config.yaml
num_attention_heads: 4
num_key_value_heads: 1
head_dim: 64
norm_place: "pre"
beta1: 0.95
schedule: "wsd"
batch_tokens: [32768, 65536, 98304]
max_seq_len: 1024
train_tokens: 359900000
MLP neurons of a small language model. Each row is named by its layer, matrix (gate and up: input weights) and neuron, and shows model dimensions 64-191. Each number is 500 + 40 x the weight over its row's rms, rounded and kept within 0 to 999. Numbers have three digits each. A neuron's up and down rows have the sign that makes its largest values positive.
A block is one neuron, or neurons of one layer that tend to fire together. After each block is what it responds to, as a language model described it from the Wikipedia text at the highest values.

L2.gate447:530509494583538447531491432509525529488433504465503476540540513547543531489505449451484534489481490511589493516505500503528525523509451515540427469560596475452540511403532448514543468458461481457485464541473474498495515574555493501512556578496519470468543562480536444516493508494443487464513530534547586499521484462436531490502473470504524540503539424488473550528481515416505477571478
L2.up447:544478518525518541459490470502500536446505467406471469509446486493409467511466522466512514497486508520455463458630413513521533527596510444514506393471487540473462587527506472491505505485476499529499492475487474520560477470514517458512474531500480520471418492487516524502546503466492465514453531469531458508564548540480591489502533520524503499432455399537521527546512492529558518417512
Responds to: Wiki section-heading markers. Opening == or === of a Wikipedia section heading after a blank line, as in ==Career==, ===Playoffs; weakly, mid-word pieces like n-um-ber, be-gan, off.

L2.gate679:452494537373525490528570525493501575494497506536526490508434537500510497390537544523456473487475539491496551462437509520432466450511487431582452507533498511461495517461492529482500621539520479472482498556505504541493567586424542425443456423466489491531424485509442471482489456421500458485527428482486528520594549509503527536495489509473501468460451495493479465466493484501498518503460
L2.up679:451489538403541471462569510465476570434485497522501527533479557522549476409512555486486490477479527521538575463501502437403495492524529442564450565511500519530530472471517520510517513521473481472512509515496522491498539531466482490452431426451478473533487442536499457544480474448535407483520506504494480550526534491558573553489504520483484471476482507442455539496521458555487516563486
Responds to: Word-completing final pieces. Last subword that completes a noun split into pieces, strongest for al-bum and film in music/film reviews; also Associ-ation, S-chool, pituit-ary.

L5.gate43:532515461561486567489487503491500477546526573497512520433519458425539504506467492514575443557505533571517543504517522432546507537494423534484481509490516498460468492452537455487496497452468517531519536587524470453484443454537467531505515506553477600524513505499510484480525432496475472500448519505476432526453514565442531505534532555504510423505532468528456529549585459474457538525569
L5.up43:476545451521461512494479486503499499521467471532540536517517553466550535586530495508546589453463435518493444470448548519470455509511515530538475537477588455528558591508457502529514488520516524481508509506531506524509482628567494522585455460500473516460564542458507480489514460542466483503505532494507504465506541553514568476462523495559473498579472483457446472546466478494505498520478
L5.gate53:569496508473587499500569456471471468464506463491582510528469511466495497468436485475529505509541583549437479537521462443476445483448512550514432466513484418524545500530480462531507531470466575554495557454490465472533539515439532462533497443482518474486494441537493628548481480488421470539464464452500437558498509495522532544516470483525428462552531499449470508506494449566524480457473
L5.up53:459576493567440452392448589476481541540541536475518433465499492492578457512499495559472582528443520496567540521479546419503446514581573512465540488522499523542481473472562547523483509461511591487481484559506517518536444440458463492497537494560520537472511437503471504495566592471474402482571452408506492483479507510475472455415445481545487476530462546514469513508548468527520521541485
L5.gate69:504469460471495496543459539490553530495506541464460485525478533512473442470494492545407489426516505480481392442538497450532445539478487500501514485493534512489521493479562542481460579524492471540545503413497463486540553490488511543438547470542506477482519532462499502423475480451544476548467464514442491491551542449499479545523498519577494592464530525496470539565577530528519597507467
L5.up69:504490398486555506481475466537476520525544550498554506515459511521482486444587457476513516491519519477563512422542559504539471518495537489579501519505436454478510466518518477527486518476518488483546500505437457468499549539473520527407534454532483514532516491451434558528434508473527506510530568574534533458523536485424509522480481506488481490562538488481536536560479528564492543504505
L5.gate300:467465476533491525520507559432567559547443518540492464507480492494461497503486454458537444545503500455541507523502516461481407488538482498492587422541424518540508578583490530509492517428503516570493585481471545550533447451507505421491507607447515459536499439500496542455522477510468514527483502465504482461518450490431496546446529583509537504497464543453494533524476500511470555444469
L5.up300:506446548594445517484516564480450524609465489555480526534496586484480541563444497478543434529475512469484549506476459495509456480518417475501566468537474514519588536574472513520413408480437557548487457467522531421511486491453490481544550561552462488503545469516501527529504444469484499463518399494576494449462487456475423429467485438540435495544488552505526525470546504525516449463468
L5.gate306:426472506559451453559501520444477482559469515473481500444568560541502448508516561484561476512524542412487537501449523497456573510510459407534497379522432490552498485557547564491440543499504515485431518429608507541561483517520454612537497536472540529477436505520459578517478604548552492510512484464501511547419473489524531497554485496480468470496576527488545520553531497514536458462489
L5.up306:513478532497448522565466588475516527535416477587513464510558504491501500526476429479551509492518531505482509535447478483479528525491492490556475440547409514566493565473493511462569466485460580536479482418514597520450482571502476544508505441511492497435463517526456543494523483516489477485470456479498482523510503539551588487488453493504434574539493502441533539523415480510418454487496
L5.gate387:504467448537517483510524520464462537425497497545497523551458519467486463469492514456508491528512487532447471499490542547509487568584448498486522523489503497532592544468579506430437523528484489545478543531439540466535499552506460544526539493500518544487461470505443494490491573483504493438536506602530525577501524503466450505421518460525523419478507498478473503464484457484513547485509
L5.up387:501500491473513407448538475529524505504460512502496487545522536409441481517505463542523468556568468482526476580480495474519486575546441564510492478512523491483457508499516529401474463574473473532458529521466556525462531459516535557437566463511505538478449455542472523506501541480421519463478504469493580447599471490515503481449453445554515428561480527517464462515414543477530534494511
L5.gate399:458538516522519536484503539491435548523461515513506515447492587552483523477521505470476445507487504503495483506508447490536528514435463446513595485545504376503461532530481462457512470503457512544464481477525443524489496438497509490557491578484588446490548499485562507425482475566482511458539504478522455490513529634513477573557517483505549464558521528527558463513510516539518501512471
L5.up399:472493457411512476528525560467479600453436548477512586496530552533476446510499438506564537524457505492485424440518533570487474519548469482505547506551478445499513557594473547463530465485482560515484562498514473538528506565470511499537396571487558516471465484412530485519542534531484519455530494476530502503466547592494502506513567502516525465507417584570514481521515570502489484472460
L5.gate401:519427510468549460526518536481530506517498561537498388480492503489541450512491465553488471480515497487531517552488476486558542435480483583539405556522519437495494506521508572560507475515517526562491525516525471477501552556487514499524472528478528542501479496509450436506534469451483509508457490480477667506505490436458634594485448495536507550545532509487528522490559560485575500477487
L5.up401:495451479480520459558496500465497567518486447498563502520471527465469461479618442495456436450513559477552444551410506538506497484505474575544554499496529477500531497502463543522533470485458541532476483574520496470584519589555567540472488535523500460531569497503424470511504474503512489443484529479484548493470441495471528541490527541440469452443535535518499487523502550512476533444499
L5.gate405:559532576469517437478572507501541474546470455528532509493505496478465477473504497475463615510491463445510465486551537454401477501508485559511489478436560485423516438445455562562472470493543492536484449510560424510542523487473508511542546567558490453512515525564493517416510425497470520563534507456521471479443498515425500557462440529477495493501491501496436514537412430510578507443420
L5.up405:509529561486480484532506446547565519564439555467560500482532529472468524434518563413494556432460500459549444425558556431491472499387498547445470401508567500505495539493531542564450483461482518472489483551480411478469563475519484457564499529469485521493518493505451523469473487519551531592559490453473552457439460495450456552529496532462500459503519458518537553475403517520532547524499
L5.gate407:487426531476466519506456546459550542471528530500502471551455551484548480540489443453538535465468491540500567461492498468490496476513543498509456519500549483516503473473593466494348472473525492559397497458538535493484504539463434469467493563472451524483460498503499431594456540530523571418458464561447516553522512511567552554488473495537476494479479471548498527536441509511445528510405
L5.up407:543453565525466452528515460497504469532586439532480454479462531435535425480545543517489521446464509490490515552534454438488457556456498459489490523536625496500515502498562480522485586432449517484532462540515509501516444471509444508555497565434524468489478419467581472497555548562499558493456472502430473534484531448528469544463508466467417483437480430536502500543486479490474475460502
L5.gate467:482558485487510477414465508556521527439480439438477600546440544497553504503481420463472526514506529452474454521494454474482495466432499545512523503526535503465484510494553506500513531478501486489528458500462477508530494520507522559518481443521434490435546485516541456509531488478525551555461502432490478554475505529480578505482504493466509512545452557533465507460471489498535533480549
L5.up467:498560523470497530447522440528617542510496459510501483546501474433468471533511498428535509475439485523487489518511537442512529525460498459466526538495496495491561452498432490548529450495485490456544498551480475510447509502461511543477525595476447495570362493515561526473526466492506490534476529465462545465557503506494519466477485485534495521493445468501495508523516516519544482539474
L5.gate482:537537545462564545554568545469497500475547521521525457482494522442482488504505477484467494443517588629478516498526530519490480445433491422537491507492484451517502512565553482573418397454476514480443506450522519470477516430478525471564455496528555509556496497516505506480418471491517489508446537522533449496538490530504557519470467530445481485497490478468435523449552458534502494564560
L5.up482:435514570500495461463483533557475487537500493571482463486526537452480527528534493451485571534471580520531507499534500460479473518514517544482470498485539513566458403468569556463546480559468497540503500472541486581523460542488477507498491493452492491512492484519461493514535472498494512467533568489494532494448458465461475493524572507426527493458542568540475506573554472507553512498473
L5.gate518:553456473470481479424578511467451573424572522475491494598481590527510541483551486517546460495476432465465476497550487414470558465489523477551532518519533488500538484494538547497461518518472530491448469583454478493451509513494578547529452493379519526493526449486548464478444495526569456497530452491488512487531559517499489489501496534526519448491508523460527493563471502528515555561446
L5.up518:510492526498500541458512586540502432458457450602439571504461482499576563507534452470495472472476560542504450552488567508504537498547520542498474493418497478559489432504517470445476494483495536515519531472408522436437475605597498578479561471468513494390552490447468458509536462566524456481585499481427586555541515518504529545459507475525459433485482452473461496535497499482485523497470
L5.gate693:525556430527575516477539584454499545514508469550511511463475550545490485421449523472573500544526508486497505527550433524474523513499461511473509500489477428499504470527512481455498510526488564469390523473488424464491481572419532487600437539472503463593543449467526459484472488503504457524543455555476546426560555472409522601494526426476455474536539535452519481538557490562485579470522
L5.up693:462498446518496533510510566540535464481441465492517513479562536499458496470525477522451508485462564516541505613500488447530522534519508532559489411491483535607566487460494519537468500557518564500496517514554505461485515546466492498463466549488443537507525458502554452483475492519472441487503448467511477492504551484502543544483512417439426447527433533512530572479493528548555548509469
L5.gate813:507480452475495463444473512431417502508465474557486518532504497516568414510410562526505509463512513519468452514444478495434430484554522493476541521499447526545499511521536485512413443509478494536461494429588433421521519533393449463506506529497524425536515503512539435473506493434509525546529481475549526498502456520548543550477484529537467449521510469489567452489432526516551462526513
L5.up813:548565518475503525585499576522442499492526393499560562427442481434477516487487436508537486478506534491547480530465483503504460569460453582474470545446524490525467468496505477470552487504518508468575491507458516439573511457478419504427534507538504503488489548528533506478480450495537550493508432484547470505537489462467542479532516517495503490445466500480501463472486431543409590526466
L5.gate885:408464502490464541566568528451476499541444580446555469513505532491500505448558537464509486511501540497492520532512433464551522483475389547554475531486513494479540523535569413480496460508509545459534482467425567502471461444490516537543450548534490523482486456412474503407463517505571469463573431478477537446513508533474488486561445474474481542510481477528475484503535443554548523502505
L5.up885:514437538518463544517527545531551611583490586567485503540539573502441478484494548473486501568589526528519500496496450450479583484491508506482463509532472501515493500485561517466522472469594516502579558496565521550467459516541520470524456508536558480523425395539554438455433453454495497531540477498479486552559511535523504522556475551508468524544503452442506490554473468519466560544509
Responds to: Mid-word pieces, esp. Votes. Second word-piece after a short first fragment, strongest on "ot" of Votes in election table headers; also G-en, sh-ip, l-eng.

L5.gate58:501505587465522500501501473534501476538510454487460494559527533512539407405499544490544558527465492548415510499487454502495520500519547514531500450498409504486477515465508422498459475432529499453493532554466487467440597518511428495451535503488567521428517480466482518546467463502575550499390532560460499473487528467491445488497522489539541461408501424490458549560502496488455456519544
L5.up58:502489486512526483491446434536483511495500500530449542457575515447543469407520556523550527524491447529481489514466503461557507454453487497470488488497475463402488451567509451501526522508518506511574571498561466538473525589573550521443521479477524488491441503521609483452478538528542528451467471497531525545519453438487572523450542497530505494531503500473501573575514462521443513541515
L5.gate94:548473487489507482469483489472440503511467494472547504458496499519550492513505514578492407464477549483495468478487553553482551538516487551547555556490513513552524420508514457496518444473553470463553514549548536469538505491549524525475514586566520410489492518524541507510449510459534453472523467518561495610447543473556438536475509501547486503517563512559519504474527475446559508496484
L5.up94:576493521471471503482513421487464457484522575503525553457441502484531460582469514517517514505479488493517483507529535494453498549456511557549458525500515537555542516531557421550512502484504495482571517480480545511461516483545533459583554611515544444451465539523508492529474497505502540473514459407541479529439466484459509545446460506576509453455503495549537483457524560491489549508432
L5.gate144:530532446468506515511495467495554460449549501472453514459468523502521440517429540535509425498531481514509497569452523483461416498542505436482477493582513497520508484527507436475523570470521460523538491515564573478490435504501544440527513573484530477522481553518447517537490461519526529477471547441500472521568497435428454539540501508570477480546444529559416454503502456518549507522439
L5.up144:535550493441561543502458575471435564548479563497471513503484519497509557548364529437533457526438508523492449468474504492450512574493452513488551522576452484515460580460505509468471514522464506477533506537426530498574504522392503548483534528495506480466426480505544497606448514501464549525530528513505453526432485507508493473438477479601500577500518572504477488507540462556465526486527
L5.gate145:452507498475510538563490433485496412552555490531451535535442563451508472512487520582517510508543460542449442532463503541511442506458503551552532430435486495439478450510441558492511505532544495502480544485565493495484532414544464482537460455476509529544517486501491510482590524501516458503543532485513481478439479508467500623521549487526466474548504496484519511478485514531515522566468
L5.up145:466537555525510410530467478558519509464481515548509429467484530510495474484518505414564479514465396567491506524529471555446463434516470486506518468446492508481482496461508538544475520513440466522501470578507450572484521517511483505495509441463529486392534483489480482487461489541427543538533558480483458515464605523460576517533499517508529481531506495449519556520452538464546483510501
L5.gate157:442471467511583512462499469471476460593472491458403461496502478422476470514541580556526486466493438524425480589436560538510560484486480509577447534557476523559555536505504398582410525544453520536438518503503518477465462493491570554520579516478449478467471513474483495477507465456468489514516467464507456478537501514464517519491565505517508512472459505528475525505515475472471506479488
L5.up157:440523498537459515527519469463492565469462473493452439489529454493500503467511559494479539491473456518478556504455513511552496451506427525507478494433433474555551517558531476555470467460483514542458524537599520527491499487450601533509526512472548507461511534560527481502448527549531468528462542411522517485494469494500554486539537418523540495527442518558513438522426586512521515548410
L5.gate188:474504465454446561487551466532522547527557479529537486520495546487429574535433572502478506547543462559494527591502460484527453556449559569434505491479503495445491492542513564500522481441474545595556529494525516530526497510474465482468543528517463471502506527497526454479541521458458543522527451445525506461592542514471501447463546501423489497428434486460516552505503559530481463502424
L5.up188:450535451502514471447440490538535450445483537429531561519453505496540478469440492501565549535468480557527566486462455531552541535476510563482485492532537473451516553511532523545494538509543531528488423549495499541466499390477484442487496570492537457460473465539483439507469545551451612549463485496493520457529404484500518439508560504447448531490536476455521516460510509539479484514449
L5.gate197:498498525532575545524473478475497458504561425488488539548543533440510490460498463504473497468491487502519462486578546557504481534525544582581507462511477481427508494552490547488622513490475546500583470549488472546462468524509520537457640600515444487455563530469488495468533518504447547509533546454457507555526472544602470474488587488541446495522545502511545555454498448517541471474497
L5.up197:505567495501473434591518474501507548458493445466493543456474450465557433512562498514546482519447518462564424538509412451575539578449527494597475491461502517531477466434548557470508535545581549460490464482508511506446509585490584514504505479512618526445438504486485506520525508509515481521589475461511472476466489516424498526469556554484497479510473496481540486574470493467491537436493
L5.gate280:511501495522499558547516486518488487525516512535459387517517552495476550490502554498489521580490474554552533515496487584475505479467511459537536495453522475507539484519488446562492477456439460516422504538558528468606476583542461534435566503503583475491494578534479541498566472484536472545424499548504467535519467480497529463502497576503520556476462501535531497532590557473454461529445
L5.up280:494502510483512522605517474527498538440495502462491477496589535561426461453569485556503490453525499498426494538474539473495500483494552485536565531508487471434486502478501542474455539489526523477492436488482513497634468578515459516493568546542600544476441563501459547472471522541450539537475500475447457530464521515517487509499535523520486473525444530507496595493453516466467497511515
L5.gate286:566479450514481464565486485506560524429464517398521459545506451558567556531563560612557507593473521472563440556509527517493556586464483499432531505505529473527512518479481459563504539484475504512449472480489492492469454457513540526522604517500508465443474515531581464526504449428488533552496493521563578464567496470483502475516489432520462472514437500526507482459551475492446467502519
L5.up286:510566536468493599519528543520554463463490420462432470506462528519483482489437428468501556470485480488525500501534526481515449446504456452475522437493464540462498472449480551490566539528507508467582498501510476489506498556453510489457567555412460417505513518553488543481508501498510514493467503439422424510506533540488477576592546523489452502485472497509562514509541551532504504475477
L5.gate287:578569505527482456514535480520544459441536514470539444531517515545480448409511520488507529527514501393470464572446497530473490497479525473489442512538484574482469559412487517555484515448455461542513483484449493480472561529494482481472498442470513563487440506557469485527551483503502531519451520476560532453559519428482546492505467481452549563450451510496491500528501547486506562460529
L5.up287:550446442527483481452510485539454564431527516538468491463535474522467576569478458484546512524508507526507458512510523493466489501511494562473432524450492421509540479469488488520565549425492422480449435516497552510447500544469485578502487480514536474462515485563535535423493574572466514507488544480506520485531441482423518479585549547538443555519507553411495509578520543436535500471513
L5.gate511:515490466503481509530566426505497508532392519468487499523520479362501548526517509490547466549460561499527442488574521575455531510473492479471501491513442445473482525496542491489552467483430475522547510466515533489469536623523470480495492584500521534499477506571476505509470475453468578483437483543529497493502483483426490509470458439481485525471482415549546553469491445560553479449546
L5.up511:513505502519546470509494490472546486530494558466465471496503522430494609461518430526533532548431513532466463527504552548424524521500497522532476477498474477503472520475473479464526530439532415487528452439483526527518491530483514495467491556497548415468468507554500513441442531510511476488526458538500456465481496561546526491489496541476574571478463440459569460495528496489472462478503
L5.gate564:486532489498498510463512548466474501459525528489498458487485389525513578445472545505510548533526490463490470504549473594496540499513509502471506459549528466481437524458480432484508459535503474484526481447555511467500463529513513503549493468489496472476462549566361444487481502495496534485461516537531544470565469538471499469487560485510469480432450482484540445506531480525510551462496
L5.up564:512513506519517516513477485484480474552465494436412489485544480505506471498450451576485526498498554516506493520422458604498464433538522524544436447542499512436474502526526492451533529560532517517562443460473547462456518560401449588474527519491509476465434551530429454568488554409474503528506505519526548475496560504479447448482562465475465487441426551505501517501559461499416489468474
L5.gate623:475538457469454497519513406524448419466538482474493476511610485497519506469527495519470488504519467515532481475545533503487504526494507517486501517513508511553497485479531497490539543464520428497479470499518571510444589516499463486523543565470467428462487554437470480501515462545546486503505498427473440540485491530496478534465501440477491532511506489516496514490496515423557555518484
L5.up623:463562431432577449557504502509511478511467479496500495497531540536492466498521546560423537497451446488419475560548491464435421477424455482523500502528514477490511434516474443517504465548472515555500472531579499468512437548474552498549500570471493450526523496560570480504517514522464522523609495435476530541488535520478529486486508510533578508484395476521464520516547518437496527537481
L5.gate774:527652481563596551561497481521473546467467463464514539492556497463473512516459511540486467493458535447475479577425463496563570455530443413561455467483557474501487519498470502535524516410497489475555423512540603459507558519430479495471524449498499433498483483516505499463528502536512498498493497454539517478484500501484473508487517564485505494495517499536477542488528493555473472508480
L5.up774:503507461481480462463487436527493447547514406543455552529521518475533511548483521451465462511472491490550555488431545519543570572492482456548486471514413471462541428494403546572521472496534517591466587559455457474502527530472447530457461504471484429489475558551448465458409462422470552444561457452488463477515475545494476498558557544518524445564515574539493449510581477466541521499550
L5.gate788:477464507549463479494520501455480523529488510489555480524489518470490574434458531556548467506462533457550453532507489503540539484444574496516475509408556459530467478545470457521451392526518494483531513499529497461485471440412598548464590481562503461467517540573492477527487484506517528516447450533493496451486520501524586583453507492527523610464466490524506476453437452498528461528446
L5.up788:462465511527462594509555604484461504545441510506577433468487536477430491454441559511429476481529498476549548508536524483494510467434524448461558441514431472507454497466480471509501513431495482514411509507483457519464609588452494547555562469485513469491502542538477491534516537537517548455503494469491541515500486534508556519570492463506557493469490485487443483494466448513447438462528
L5.gate820:541525545566518509545531563480477544480526515545485513506458409518581441494474498498497515518460520489511493515471485533499448471498505597426517500476510458513462464484534530587501553463511522428532547484482547563499494398509467530492531478488393493467458510542532482483549556559491439586480503496505503464574523509511608549408538492503504437456469477492482489488557450515547520504486
L5.up820:517505541482530555511499417443530499466494461505560444502483515454464534522458459423486479520509510490513467483537561476531526439541574535512498427497516551494572579448562519466434477423571489544559483472549552567429498504520531565581484501527449458505454540500438540527505536479495475516503462539493447542466482511536565491505638488506461621500489530481496481571507517455557437408447
Responds to: Section and paragraph starts. Fires on the == or === opening a Wikipedia section heading and on line breaks starting new paragraphs, e.g. ==Education==, ==Births==, === Origin ===.

L3.gate81:452491487510472527526552498483470550475590501538433474537528520458471579444517449539555569549521511467562591438517414443478502545507504527570545485514441495551446537540522554478445564433556545504493465483476470589493505525512504512505510488482522452505452598550474510470593456475464551509455478474470524481510553500439465497487408507455543532482540486606516484504544491557492487575436
L3.up81:565551507528383468619469530482447535509541470487481493564492488519481484445492460551522491494485518533492487506525455496508526499494487518484508469465516490533514534506479584522501499541470554445567482428477431562494560578456429436521509461465499494462507484473448463493525483514482535436559452458437494500486484495560413538551519497501475494533554538550565548454487546485468515529434
L3.gate409:523480500500525546538512475478478523499507522473526567471505449491459545552531535499490443514498419520543459512488409486567467510507540508482470524529536484555565565479454576440436517496509589480462477475535457553482376486482502544566508510514494498467488539515505508540460485531463492475507501452525570521468442515431448510535447474469416397516497499476449457496463488519475508504443
L3.up409:446487496458523509532508467480466557571497496551482547467539456475435531514559499517513443513527478487516469460454486513536570522444470514514518510454458532503503513446500556479460491416541576502490481514476541532505454460473513503554430495513525474553455536524473429523454446528482527482508489500553510569478491447491508529485449453473539378472513477543529442550469476411526514506471
L3.gate661:491506555520500527491463564482586554512525489534518498510529451484424583531432463551542544454462518561445544480472557476456559556481509395484487469545500505575524557566486519482457513534474507484541566478551510554491492536511522499533454472440480504458449532455463446488540463538476520447537513475506470546498513468507530543534519513462432486521531542590526468512425473545531498472472
L3.up661:507512491476554501516471528474521507497552437511508470514546519484419568514506538544519506456514561526455503513526483515506554556466504465515530491556471533536589509596514478459488491521508459482572578486520481490517428519480498544514401435489475441476522513423501483476525426528436510490531460412511449563527501463522490524545539539531391485456492535540470497535382463519525504468465
L3.gate836:505507509497552452503534524491499571548481548549512582456461502474573437399434580516560529408432461521514556493525546595532474469468446452484480530563450501515514501535464544491516474447538483521521538452526465455499511515466509471374488507514512467500478406533453487449508499523549502551517495516579463600523524443515482499514468412516500471438452489481428449554480526571442555498509
L3.up836:472494533461494504498528525502504595498475543525521603499403486450468477488428535487515478440423452538501545578484543552461488495474461478473548545559492557523489486476484562497511492529529448519461500429577487495445460510504499457466508531526460548463528456527443453522514489488571485525549434487505461559506490460544496509543502423477452418469473482454545493535496486539507562527491
Responds to: Word stems before suffixes. Noun and verb stem tokens, often mid-word, that usually take a following suffix: film(s/ing/maker), look(ed/ing), per-form(ed), act(ivated), stud(ies), work, play.

L3.gate180:471527505492523427504480385481470525559469560485489509387534558496573515493464514452443476471489538505524571449473459495544439509453508460537484512478612479455496526511500495475558483446466459449576543512525507508553603483453501502590549522455522521509535509516479565459439536560506539493494460514491533518473429473485547472470473512499597573551463464479492453460482422433490469513461
L3.up180:478522522573525491501523450467497541526514477443542421511510452513526489471513445490428482556428437493563494484568536488543526486488448464495418444550450556511542482547594504487514495526512512517544533495457530462480509506535486474479511498437443499503470537481548457569521508485568440520531516514568639543427568563539510560475489543547476540513535516519505465524525518447499453542446
L3.gate324:501518488476498520493491467516534448543516483545468472466539561521503516423535520543446475440589505585473604537524438491517508473529458459515517502536541495509529465505438495558567487470453469498508555550525485549580534496600442500445464558492470512509470527470435518540537441519580509585516405433537481480530511514531482555562549552466501498498461519575448539470522580458491531477502
L3.up324:505455523484479552424525443519520515503490518532491526490454481480476544428588491438524522482573522565477542484583467523540456565476477461469534455482561505501436476481520500544487505509473467458431526540517565518472530519491571452560480501483503478499522546462509460547528488536509452499539447474521457553454484497523447540474521497515494395528517466531500488456470539454506514400492
L3.gate446:495545520514525491552589446477521496460446531482514498459473521507495467480505465479513413538510426522500510529530500472433519505496517447509488457517465511565506456555504438492507448450419468477455486500505518477580457519562517453515486537413463503515488453514456470509492446481521529557556514491478536525553413538439457421462556538560491517459510510507473463509474510393514545572531
L3.up446:464549540535507549497533416529510436463437564556494536510573565500519516443565476481467437516508526533510554473545595454524504545438516461530504519445488492563509467522469442520530466439487461551534514531469543497547477463485451467466485488497509507474481476493463490462464580402425456536539465511516503575453468509444476407484547519498545506426538520493575492469477477420475503542509
L3.gate659:502454498482504510482518376448466566510548472458438526475561458498521509493490499505516470485545535474493578480476482526507504470515479469510456477527508508523469534468497426523536506512466491458536478442494521455478471525447568480520548520449512444465493529466461532474522475432429486479572515453523558563438488513522492519481505552490453584429454456589533501468444553445478531566458
L3.up659:578485505515507544517478511451447549503477413421459541456554519549478560467513440527457479486516524545475514477509490507511541489560488429465457510553457511527488552489508499499579516500507447518509470474486507446506488491480533460430534495419553475467451496495497555527524488472484503612528488419490517483421522541523521552565520553513507532497418523584569525529497512474479547485466
Responds to: Paragraph break newlines. The second newline of a blank line between Wikipedia paragraphs, just before a new paragraph or a heading such as ==History== or ==Early life.